{"n_layer": 12, "d_model": 256, "n_head": 4, "n_kv_head": 1, "head_dim": 64, "d_mlp": 704, "vocab_size": 8192, "activation": "swiglu", "norm": "rmsnorm", "norm_place": "pre", "norm_eps": 1e-06, "positions": "rope", "rope_base": 10000.0, "rope_fraction": 1.0, "qk_norm": false, "attn_scale": 0.125, "bias": "none", "tie_embeddings": false, "parallel_block": false, "init": "normal", "init_std_qkv": 0.0225, "init_std_o": 0.0, "init_std_up": 0.0225, "init_std_down": 0.0, "optimizer": "adam_atan2", "lr": 0.000968, "lr_mult_qkv": 0.7, "beta1": 0.9, "beta2": 0.99, "lr_head": 0.00559, "grad_clip": 1.0, "warmup_steps": 229, "schedule": "wsd", "decay_fraction": 0.745, "decay_shape": "exp", "final_lr_fraction": 0.0, "batch_tokens": [16384, 32768, 49152], "seq_len": 384, "doc_mask": true, "train_tokens": 256300000, "steps": 8269, "dataset": "wikipedia_en"}
MLP neurons of a small language model. Each row is named by its layer, matrix (gate and up: input weights) and neuron, and shows model dimensions 128-255. Each number is 500 + 40 x the weight over its row's rms, rounded and kept within 0 to 999. Numbers have three digits each. A neuron's up and down rows have the sign that makes its largest values positive.
A block is one neuron, or neurons of one layer that tend to fire together. Before each block is what it responds to, as a language model described it from the Wikipedia text at the highest values.

Description: Hyphens inside Markdown table separator rows (|---|---|) under header rows of election results, cast lists and statistics; weakly, mid-word pieces after prefixes (re-accreditation, vict-im-s, ren-der-ed).
L6.gate12:451522525475447431478549518573556512440568454486630490500474456516517525444490556490532528438572497430511523483538500560462471557529497498495539491532479543505502489526537481519524511464444444499484440549487455465580531498512531511487505520464496506501561502521452490508466481526501497555424403436407480485475480561516573399442488484476498510506485566509497526529492488581568487548535
L6.up12:522546599395515452521500509479487504405458505501570517477508518390542496477467466436476509532546560494494545506515415480455529474550544469497470503569390419509518460522501541464566520474471490529522540504495510481506504430502495440484505425507530444489446553459443525537502508481504489493495499459469503466409491462502493506505491586516497486518549552553522454488503513495513473550507
L6.gate53:467480492503510526539534482516538514459485490466496462590519554462563482495516531540501466467503493478471478496468484407552448505516553428579544524532472532510487502523534493464462502501395551564437504508505472493497526534527495553450445483510520534473473563492494557552504480528474509498554447410525478545518509585519491498513501466534529590510493405461485485434434493544441496544545
L6.up53:528496569411524477533527461504504547470493559474553535501525448450426552546437553436456454507484481431457537522591473512503457479465480499524448540543467472479425504493506535508498456476465471420464448526512482480553434500557512511517467486478562523557537393470481460489500509501512407456526431514431443458415538455480506474520505465456489465470607523487460536579510509445442466503521
L6.gate122:536506491441519438481458519513469546492511527530436481531524507567491489437489555467475454483527541508538484503488541466530491478495485524549454543476495568485493517431494518439492548442466516526528473511537532477448548511561487631458549432512503460456520506458526589534497519439539512476498461582518440501476561561429563544547409516533522527508467535516515504555490501533450453546517
L6.up122:520506548490520443503530484534411494532523456482475493460539555487475489483541511529519483524460571386509536517463459458433503543474483506511520492512377421409473448529537422474521505462468484492479485463505468460522485565493525486410503523498448479564489478442416426521530471509530487553533450526456529554466478559420444486473484575433552416445545522488444536463541481504509466402469
L6.gate123:474464524479482597449453465508517463421469524506431557492488427488513542509504525442487467491510445378472585554551606586493517519489489523518501450479423490489460507494541501456503489460465494546494501529561468526547514432523442464489541479555540509507501433469545514502479501513545475522472403461491523502491494456524500491488521536514509472543566442515546449412514546472506499471544
L6.up123:448497553456503471516418412519447558413578584467522428517431484491405468505471561467503529470528498536531496538483589511525526495493527495598488539523513553503525522470530503492444573512501505460525539513483528527566467425526515512518476590484502487507531501478507498560519458453517559506428464497491499555539548527509557442446526415541430524527496499483550505560434576538565491594531
L6.gate261:567484444508456503475536535473561564389483503509529479534515460490533536417467549543514473481536522521462485482528463532430564501522471431515558506572496482446507549479576494501474485482496511519470527499461470438508425412496454558440496499480473471505584536441486522551427509466521568412453432504474537532478523545482548487540457552516538582550497467513491549469498530507535421546539
L6.up261:455502516495484393526474463510518546497495508410496467480550501478500487452554468588509521495521452446436531553434505543492549526517483500504502534480458502552516550502533487446542550472485444509463496420448443500441504516557488529492561465537488483506453502464464454480504481508520472428466489509510536471410524503496485526478470483461506472511505441492449489491511526458513423523470
L6.gate347:470473492485526542474552459559514526474513468494548498523522511481560540448513481448477427541503551536508556476506526506528503504546450537494505560520484471535537509517490526479500461529490571593414502555529572484537489473499431482547532513479537452534532529422514423471454549543526506466368531553475474450474537525521528474486488557505407569547487528539511501497460457539548540517534
L6.up347:467521538483541515456461393449521523489541417417479559534545467484466430465450472549489453583543491413502544524429566447524463501482503452455503583465517418487485476535567516516564570446549455444520496564416437494468562457456479554478532452455458474494523568454540533558452508503514455543507494525420506539474486492412537511506499482493537470509550525542544496580474445492465576509547
L6.gate394:452522428515522453438484478478560537485552521514542447486517454490461529530534544478520494506486539473412469509551502549530496505474480514432558584533517475482464506521590512437465489505519492506508517460485477412498519444538472562463588486470476495520509498469451506599593570556546543493460447553524545477566517547547574429498472487525465489521488525515507515496463483477484525578429
L6.up394:463537518529525485530528497524499496553445460498465465492407403467553455493449438540434499480540506540558542521499492489510523526507471480519478453498507463477556444510553556485460556573493522480496536509502548451542521526529529462524486502481465572537538551599568464471455518489553471461484425480525530505562569545537569451558463493548431492501506525451520523521496542427504519476535
L6.gate629:533471491528471488546536425556582460502503511490522487459493509442535542521452467538497482550578450424474511506543508489557446483417460495429538553530451474543435528506510480492579530503482446469495502489400474410531507528489487511462484447508578581512513463534505538480445492430485447495480467460484502480463546450537558499501529469475564506516515530620424488504532430583470442477558
L6.up629:478522517542530527544503516569518446433488504553495511487494524457499482546496408498489551527578560479421532381554492448540516518471508552465429474497490543528526483474431482567507535485515503516561510519497484470566515458467489448500584458458578445449549506534505531482453399522488462500474466476519471404470451500524584433461492513529535442501493480455416437541509501534544501496519

Description: Fires on word pieces inside a word that continues, as in Sel·f, back·st·ory, Bol·ly·wood and res·ign·ation, and on pipe characters in markdown table divider rows (|---|---|).
L9.gate56:544537517471486443453544542531535581474556571499501486473518534515511522507579481422478524487546560398523508556426493450589559506542514513540496502513501502499450478496464490515513453505429473421483421483561457489499499470574508488468521534560484470454555498497574455528518577516528476466473455527529493539514472517543551436496499505539549515570544482530534463465484508449546453512471
L9.up56:480491473460537534497578549534537454539526509515535557504567499484545505441501502462460511486537521425492471492464527566546506481490511501479515477507555441472510514478435446512447562481421524529558509606489443449510425492499521540513454452409551569509593459494527585522464492489506518522510438482479478479459557423448474515532547460496527521447565487568447500533522471443457547568528
L9.gate89:417586531526498520558497520496522491480514499462492444549469508448561479576479503474525533455536470503479545514532590528522467492498520503484519465454458445470429496419497547562498519486495542492532438528461455485535443520586502571465487512553525502509503565451495469515543491487493477482497411519444493487450552508418501515526423468487625552627501515554455494502483479440579492524483
L9.up89:566503492483501547441529450523493512510474539505441485500509457487586496458482562468512544500473528507502466512466495522471546527521434486500501514509554528495492550438488594498473497492466486494472528491596517452493447520470465377478532489492390495451575563517530506443531578439533518504536534474530562477576419535494494498507530535502512524491590518491545503480545485476513547571543
L9.gate450:476453536501469401500484428488497539465493480432440493577529494443549522461535532477520474523479524540524504492492558471530471455486478488445526542483524541463539451538537475431515503494482452528466485564530522533482596503509496498519484530458518472540494533594498524580455535510515468537460546528455484544510538529521470497485552526562511601465495567499491612468507445494485502552535
L9.up450:473522472527513531545499545595545471444518518511482569487516495494482526537454465470555494515515483479500511501486534495543472476442520412516461484466516561497587500436455483498556467483464537480492534427531462461493548544486457524536564535487457568508488532556611457510470455486528515451436455551474509472486511519542533451535522532471504474519473478465533525460543503503585569464560
L9.gate473:494490565401469406480460527481563502470509532462501487485490500507572434469531536567523509466496451513546552525505524517532498458540523482465516516549561514453486589485460503549547530499533518548485561537541473438490517516557491455488575526537475493543610524495459464544506434530474480500426477489509505492469433554417534494528544511459554486527502497548476519411520515512550499537508
L9.up473:479508544436434484561458422507480492508444528470482449523509469479535432503462486495510488485501458465506514515529496443503516444517536462508492429417555418521553493436522474503485522526523496404449600496482488520495547551504461549454512503450494516536501461544466475500470475490576490517509514492473452565505562520515475524422506442505571481485548480527434489469532536484458423498551
L9.gate495:472428529434530442504491473476576445507513576452484446429463507546526492445506527465518519515545480525553487454519529524504529546484431490525503421508500485456511515608554502525522477543530464530477500476528526486535485518523502575457524506468525458541451523496493471484472523560617545455487521507521434559483491487491484534526520504596440492478500559463463583520484559515514500550508
L9.up495:495405532500503465515552515532438547463506508552484532444516543440500476547491500517472487521456498474583509585507499442530447490479506570463469526494511527462476533505498497474456495450422428513495488445425462473495524470553457527548530510476535533514569568482449550449528487448500470531495475518504482603450538489499469528486503537430513524492483526555466546523526551441451425519563
L9.gate558:509563528509414475457391461472486547517580510529426545580485552510573506500489515478523508468376475508541517509511570475513455513545548573421427502553504530445536511471440521516525463480467565484503519595471545452527480519523502464527517440544472499489448470441519473480491465524548532557468457467521538498480451486490486551451515524521495513475563517577568511457514582454536514482466
L9.up558:446576466499542472438538466466477506536478540439423426578491516493562448503447499451395493512566508454468483501543556483556456596476495509450466559504495498427403501491569508473452542516496513514512536615536491461551549533565510563441519524459458509489486411516516523511428526514497501498569541483500481559566530567536456527526488571504536556499499525526501503467549543484482478483504
L9.gate559:451469506485479428528514518565453567444480542512515442464484477464506523517598556494508514585500475471416434601534522547489472477518502451454476494457505541537547442525494473495482484476466463526560422513521536431440516563491483540536574523488497525548503488529515507467533508492484479534419470499449555507502581563498542493461531453483523474481525510557471498439438508533497496490494
L9.up559:538469504452535530468514528491509463558510496585500583501523587538499468557534495454532508465569477383515437546488488520552455484523436471464465507490474494490500492466496398560516488534472493484516435532520497488450526500514481490499494479511446471466608500501551450502497508459515596498548417537567439454478461454505494467438458505441503472533502442494494423455472474496508503483491
L9.gate623:494395454500463492531509538465506516516522562557557527507501447516465452501457474541501444513535509522488470521519447417510466493410590490525473532422433479479507531438521491651595535457461565530459507478467484429476491470536505490475526460499496522462525506519464440568451437526468568495560489490434460520537476543513517482486485537499524504493459504498407412537498520481495490475500
L9.up623:421464528456487447532493499468517472464527546443530502436489546523493467528504542482502565514497502475535503468513564463512548491577548473568474509546513555445500511460519608510432509501489511438508484478421526537509513489492536518509478519541478532507473568450492568551477448442548444522544437493493520510506504532519532503505554493500491476496537525526525536521585557500505554525523

Description: Pipe tokens in Wikipedia markdown tables (separator rows like |---|, cells after "Total |", row starts), plus numbers after dashes such as 2024–25 or 1–0.
L2.gate363:493542548485548563551529554553462506448524569434514561498482503506510513546490540528457490499536607496415426489503469533492537482494528488406531541533478477482451549558523454476476548508483515456577472551570467534487497494520492499466487468445515504502481547534456486502473544508512443477484440518489534483492534507499514503461544550490499517463531542477520534385511460440480510554478
L2.up363:511506518549475500584507539519443497458445617444496460546497443499496504566488545501533485517460520518488502488481549450500501489527454511490516509456518499437461446488486439483492467413480473511490501515477537500453551512584510526485616473473508512532534435479507530566510557513495483541560511416506413538438438457479484476520469516477494598478465535528499473459498435470491469615489

Description: Final pieces of past-tense main verbs, such as -ed suffixes, right after the subject in narrative prose (added, realized, collaborated), plus occasional other word-ending fragments.
L6.gate107:538509494517480607545560553550556451507399441493498505524489471563518462455520553554511529476562496482489493503501485470460490499488589489536469498448465417475496518468551523482419502578557536492502441541450484445497517509516510510534500539624475494550512510504502531443536465494480531464558510551514474623529426454421514537462482482456505557524511548502497479528533524505501514456450
L6.up107:482507441542499487501505543535584429524540487445523498495499461544496538512512483510374510524461555505540485358479493501504489510517451545537482459510525464454586515563576450471500568561526541548511498545500520505528582536405542533457522508441570450567546470486512486475543484438550509470525530508474477469509507496497529482535483470520534535569523481445541372535550482534458456461447
L6.gate114:515534532542503531536491458461471441544482512529553509469497495531446501458506426535464525552480441491528554505542463490523475527471483485498510515454390447427442481492485401542495463550493552514461490473458468467494514517495500515505543482535550515477463486561483475550510503532445497512423519464552533530531515480518519508506431465469487548485500527520484567465452424505514511548443
L6.up114:538479520522468492433543460482469462498571528528510521488537570498476536512538491492516495503530515506492480502498526471491478553466495497569428525478540494518531576520517420497461513512463574575486543498506520450375483518491457423536450566511484424505498458554543580459470512434564523532367514573516454451479553419417458537516426494471504536542497514484523491538487500563499526489470
L6.gate117:503507502419473458532488435460506497461473518563480444537556578468450436500563541565503490526432523562514507516515530465482452480461575396534465524504575513466502513474448491504497493506535577542517516498505564407426500528433449474562507554501492508504465476464519480487493419500504487510442500560485514535508478447503486534455539414484575584524391497561517521501529494561491531482521
L6.up117:512507468511450533516488458538488538439520495525494553457527502492503450527528456524482484532516409509463498507513525537467429547472495514537415406468476496512434455538499554462541471533540513533524443496485548445485479489498464489552516469432444510510496549440549519443496519437457606488493509480533446462503491490484493525440519501532456538512453478450487421514504469523436585589556
L6.gate124:497566445442500462521499497512477488523497585551558509439461506449515542453477524471485508493425537576471558491524510451496503495531575489518480471534511507525494540489524486608503506556423481540500544539565550492448505430477472443433437467522452450590568522515539488492466495472491503461502532437496506531574484479518450448486555463399532533554443539488517501455520485451478521440504
L6.up124:524468481526506410496560577483468565442460567489528369499446591501530493546497514488508524558508499466451465474464494495540514494506481499550493516475555519501543472489564515492498537514533527487577483471512566509455550632494497433471450516492500543552521440492500482487542492514545448494525458538484481344524517475468522488482490439476449480505482462476528471470553522512531512576501
L6.gate172:559489515483577447472549432471490526516577529472510511508550533469609510452521499526556439498486524481538563507465523498570476468431536438561492505618506523497490498502592416563491520465495538523489470442516543431493550481494481466500494480484531491461508418477533523540517480490421495487463427461531541500537522539512519554473465460528449585550494487518567466511536477569455477495428
L6.up172:563537497487451522545518499499511567507531555600522493494485488499410529517542534533532499493526494546544493470500492462460465482491515501562473542456500465502568545521479540439541579528577486542553505523491594490440537530533539476519453460468477535489578525536447500450412508455459545425476438464503480493544562505454526484459483490471467565489483493511481521531463482508553638493450
L6.gate367:499469426471554470512469494497465492497454449467535519520485504568504528522595454548458420470505492533592534436575494571532485449520514453491505520522465516487524542497523523527526459461523503481428445525499437502447553512506488483491534427488530499481514481511533526527575509510451493442511483468520501494464444481546503507533540540482550580486529519498529424525521490489449530488475
L6.up367:486590558537492504497529513493493548552500490568507433527462455478499475456560459508545497498470490470437496467448483450507509475458496486503505437461579499518501458501506561491455526472539520541528490510542459430488561441454461466475466493454524489495524577502509478434547517511565446480518542445520512555529480518539437545440461471523507451516449510524454503522449484513548546474482
L6.gate642:496534523495468522507512514503521534501486557553505509477561549574477503554549484590556518558557457470471541454469466548534499481553587463487516458477522493474507565463570523552495515445561486535489501505549484546544540512484555465494454486531507476408407495524486543537461513480406482525488472505496570594435537432455463557488462514544514519528503562526527539522459547513490530504493
L6.up642:425477477509441484525523475496450462479465531559493491450475512564486468441481514477472488499434517514530543443471525419503520495491519443447593473502460507457436473481542446429516505478474594473493432478435534524509543591502550538454475501552470415536501576479543504507531491471563557518489492442552451499400481534518463535482534480534511499459459536500490373532496515534591487464502
L6.gate694:492498550510495459444580498442485501486491478466534461579574542460457449462531527480546449497507516520491524506464546503567434560474505473507470539458502498465465538514542523515495578550478518509442503507489411408521574494511521507463571514488525526512435532432504422603494452474480495444477531492537506511531539473531522572539435483523490522597512499561592454562584470516560514493455
L6.up694:489478515485530462474519484488510536485519530452460492508504465445532470558487515516502472470493555496501498494470567527509579445554528521459569512522535508582493504547520541506509491466393460473421431451548422501564536558533568495398448536453524503496512552498582456606474479495614492519505506423490507530498528502576550527449484494577510555550489518492489560524466500491503499494557

Description: Tokens just before a personal name is expected, often mid-word inside a first name (Edmun-d, Mart-ha, Tod-d), list dashes, table pipes, titles like Sir.
L9.gate95:526522506569528498470508539504540453485541464540524490548498479489563563482510528546555531438518533421463500533565481529474510464446522482483539521525548468435522559476519462520425519483532502519499443516474470491516494457486512478469525528523466532501564527541494539537579430471485490514478488465505453482495591479478486520551348512529460567484472464534425483543477484477455510574443
L9.up95:491502573522524553512525560549519534559554440476488522580424468471539463396507488546558591514454510484466543465502488549569571523441439469548422551500514462523491530492573445466441570505573490490543429511459429579504468504501542578467569509471425502488509512477474526543589464516477496559546515480492449437475558500501456505536450478484486483410439475472459508517495471478481484482519
L9.gate109:542599502443492563520509490482440536468530545509471535542491507494522505458510575556546521467563473522488458468520537561570458521569464489500538540576499494557493580537576480517494602505499513493555464548521440548569542470516512459478510452497511485516455539472502588525472457444491510491462474587451499467515469492484446470493490526507429517470465471555448446482523532550504589466528
L9.up109:489503452534553518552493509521498485497527501418449435510464565429541448506531502504467472464398486552474488466486556574503515542488519469541550583455479481568489520500499462477544540462422454440567479493531461526527525478441460523473555476502512504533416587480574522516510443520484511455450472455475488536516424480484544543443555483494566529499528414563538498447549490499503525526478
L9.gate136:470504512440482533483508511586550507474540516446446499480563515511501499436467531462453491498461461456504515472498503543531509544500499503491429537475442489533464432535493531502528503463525443554542521561432471520474545460530457484467515467436546460555451480495548519524503402451458439532422502468490569495473527499474482521466476560452544469505524522539503502531548511485467555477570
L9.up136:546471490458472548515486470470585559506523477537504501472518554596533470563514523489563514506469533512370561471464518558512451434482539544446512520475467494466496536479505510482507564480533540526556510560484511444374476454520463501470488518517585449557441530485496502467428530454540473498533555543468567523561514482531492515494509525472475478489551459549530561468526469529505477499540
L9.gate156:507516393492498423458565451526482484478438462544504484540496516498494542525540509468558533486564529493460506519532473558487540434505472545546486509602481490414457505448539500519486524474486519506553484565514549451481552505466479461428462534489477514512515449500458503500517522399545478510456536486491439481459481438477508465508464492523511516523478480586489522525491557431514517541451
L9.up156:587511357530536512435558504561502543516493501511477465536471527439480501508504512505503560539493481508498524517487491477505548513459502538568410508533499502493453564416515510486536491462470538529520534576477526510485501473532493536505520551510474493412521445459473482524531511440449449534553520483441425442533425500461448441523488509522554467486525446514502509508499528457515491524497
L9.gate264:535539460414476569542538497465558436520522449533525460524587528496511508493470530537545467432554518486454570396474504486498409499546522572478493571521478481429458543504562502511463515502507438526534464482464504437550573517519466521543500483432445520480503523470499521487460506462510585528476396513449564520360464513441480556503436518520495473474598512589517513514496547460491438506510
L9.up264:535543431478482458560459480452518483426556502474441483511439497574532448533560563492529475488520519416453597579549482482544554502437545513465537594532479510499452470562519513549511439480512504542524453495406484515505507448571522513511589519488495515478546609428497431547482476456487471458509527530441520551498485499531500518541543560536576501508527488546390567465547478437536488525462
L9.gate367:495481496453517523483509538491512454557475506516491524512534420497516562463499528546549521427473521522447436525496503423517558543476489459498523531523388539500503539462496448530515498462502507536548490500497486491486514502525531462541420531515428537523541492454522484453558456473458567498426470533421491520457527415496460485507487486514502461512540533598547505516435522492449507474479
L9.up367:530552508522557540514485475475550466481537440580519471481525448445538510569532529507479476499507492511525507504457462507435521474516532508471583554481504500447549599505507445508411453462452492434445513436538518558468540516495514445514539509584466515522531547559497509501434530457462424431596443501492483470528517445489569521494490499566571561494547488484532485505466526526565472495487
L9.gate615:484561394466493480523513402482531441513475477540543432577574453513514437492470437464503524536549498490482492541498478462485478516475537452491492524469467541455541520507473541531444418462488464542550525485530609442450446499464472498564549575557484535526501566513529441518493492485500477420510501544534436513462526482428506513531515487485537519465513473571561477467506507468572497473462
L9.up615:549511500536529553448432453521504470493580514487390478450489464488538500469481534498520476483498551490580559530485489440530552554522544503505599525482474494472429534522561464569530482385472474452517507503530552503584541510467534453506537469510482451572499508537492445518457516501431451487532500551402480513456485466467461508510471574487533462497516468531554488577478545556539474522468
L9.gate643:481487473476569498433524474468528498517422541488525498520503458523511513565510471533530509456521595497475544469502476489533468501465492418409522558548483507476535547475542516511464525478458522478505452509498485488587521462500505466499546460548525483490509473516454500525489476525539513459492463548477444449458429490456424402559508506464540502482448428509501527512493532530540561456482
L9.up643:453499480517496469513465512484469478479509518498518441530465440502544443514519429500518456469525477449504515491506425528519507570481513543489520575628538490498586578491484507577476498535476548490544487562427477506456512467541529532465525519516497539538472489449485529483468529479435460436530425486466546407503524366532502462493568457531500509542490518509506437518484587517433454465484

Description: Inflectional endings completing a verb split into pieces, mostly third-person -s (avoid-s, affect-s, meet-s), also -ing, -ed, -es; occasionally digits or cells in wiki tables.
L9.gate82:471563507474497474523538499501414569528500481481520528502513546435420507483478449594558531480586502456466450585509476501482568509504460460431525499517437512494499537531545491507513554529470476519552511435518466463531446518496494458576443472519522458493409536570555521492474512455475461493427538475530508573478441474559512412463524519549468487458397497525518460550417499540540495566495
L9.up82:548478477502539562452486473579419521495504581536513447579533490520492450474440467498496492476485617494542532466528485462471506580516475438488592514416468443499540470503571506411516545491487461477412501456508534492587530475502530474459498445497463504451480506469465548471543535520512402473459478530471455494506503485530541473525503472509504517498456561536486544415459484482535432475501
L9.gate236:556444534523530476461567460531528487454439552495487526501458487498479548439429560421469418493503509485533494483518543494544498516461513454483462485473465571498478511495479511490550539503515552576477507541449479428451554473541544576549475443504608486542459480493492477556496511495503480498508422403499505500441526529545444458507490469446488535533508524446518575513471495504456557474499
L9.up236:558462436507481510544456484459436468512546487486509467454500583577499493520488463583522520444499534476555518525513490487578508563501451504470500469464516490454543506593510447491485516498441523493553483490456496481416493488570494373501499488506507470460528540423470506501549518490486442396507502480514485429542540493469421495545432496501454519484508475476507482631493529570511534518397
L9.gate238:490477529529563501485471510552522471465516549443468522472526516479456518513447562459451378549574516432473502535509581510521480509590508509467485556502457550495491473544485484467492562439499526540420481518487449491479602499497530544536506442475547461489560523488500514497480472452503450537483504442525468465632480508534434478459591577460511490569418488460546531503480490527484510506484
L9.up238:575482550443443506482466475504432437477495525516458511490510474539496451472480500591500524490526487556503444554492569497551525452517481463500494535456452557448540462498462474473500569472536474527530502540475535454510498523488494480583435556480477517436532515509499557484507524571525594445476450436476516468424538531489519519544481521422613470538472506594498472494470509591499497564437
L9.gate501:536489493582498557447523513522503555448464489450584478459523510524486474499478548546534519513510515456495540504524508556534478433512495503508463511501593477574472457570523522480582547504428560497558398540437456449497518498476495467532507487495542483487515506504453497532560538444505505519425500474452517503489529444482514473505438430520464510525381446475534487461522456565520557491483
L9.up501:484450518528478566534548500529466505497516452440460498422451494512565520413468502470459451516517519544495488439503514475520487535484594568513506493433526601471431475557472549520457467522534496491480458496510553502497538534538490444499502462485536545526526556510552501503439567566520504470463396456570508504459544537435423508502546518458499448523495484431477582506476467505558611505439
L9.gate564:497407557562486476486559473509494510501586494476555536535555517491537603430517524542503491514529474467432546529519479563519446491490503468524539497467500519515517478547529455432465482512505465565445520474538456492490505472518440477512514461444596483542554561510511521543482520464526531485398564438472516523466434473470503491422442538465537559524553507502527479534484442438547475514483
L9.up564:492472559528502504502531484539522500554567512442503524519579519536468513439443508566443503557502557507415495558471442543493500523610523490510515449452564541510518414463490490453521520550540438491469503518537517444540537375407479493505475515521470515546551469524498521517456504453544565474495547421484516474546486519463518497497494474517483443470468543535567434528514440513534541460522
L9.gate581:441462515428498444478526469451455550498567537469424475433527502493479513462452530531552483446539442477530483456493488548482524460461519507484479560500473543480420469486499513430554541483516485490495475535437483503483534503523507565566453545468539544466548479529487537462454485567482589458484477489494508465448456528509412482488557540473401541482498511486505484545503445421553569549524
L9.up581:495509537514605538595576497489578474512475555500465453458516496482480519512458508528533458414474477478460450508503449538466506511501475519561526531559537486551495510526441612476519488468558502498521486590421404515522446456490500542547520462442525559421571516432455579500459503501499536494492453529518486511450445468470500510523528472466452495482496464539469569568482530489516552545440
L9.gate651:569512576524481500500502462473505460560519570525553475509502524545589538496539503439428431463491538512541495440536447512581448469554563501512458504499467546496546472508485449557495497597428484522412527538494509463479538536515549463528560495502639514508535520473538564535581445556372454361444449451498467534522446456535391456493542501460514527484471505502517494527535509558472489465484
L9.up651:490484535525505571506506501498451470533543510469491506474499568521539494475526551487485502451501472444474455443507475527520493512587513505517475463457428488459586491514465430512510523564484492531491576512536553522468532477489513525562579530480548457502561510410499566473528437634461427427482468529492466475565471477541337459476511517422483539479438517569502547547505474482518478484479
L9.gate673:501499537467511525487477452475516455526523500468558512601548506463483456544447478511531480559496518457552553485488540466487417410506488496513517542564475573498476525463539495502518469472511507539505436496483499474546487510523486453487486506504626520502504546460469533566463531486482395537448556423440515474491491451514451521517483507534529541548434498494506575553436500546521482518522
L9.up673:553528499492502528443529540595550465515450479496491446520535559542548523557391436497504549510475482493507484495522537481480485463533488570509579520522460462509547494458509505518542516486563564415538508490504519430551551524574514594587463433535555571479605490539488488505520506503530466472484439501513537545469547512514448494575558575548548547502388455456506477554458574523572498460453

Description: Fires on three unrelated groups: years opening a sentence or list item (In 2013), closing quotes after a final period, and compound-word pieces (round-headed, sponge).
L2.gate655:407580488502441515527506472536515458542524426487493563566498476493542501490497456547459537520488510579486497484440490485576471529506516479542472493523548513559470481545534509483514469517510561507454479475501451512568478526531561480423571495490536475532532485559559540473420480516451514541559509411476506497544495527539444433501463497525458509471487579546481551487465502597467492597561
L2.up655:490464496482507472507423529469569525633462580476474475521524462489472467441417481552532471489479538477469487440504428589490581566517493507481495560550452481547550463537520480434506520459479520505514448507443496527544480496497564499487446537490543509526538484447476468569477494567484456533490499550440503446438529532563486552574517574442440465527500512547475525543525582552520510585450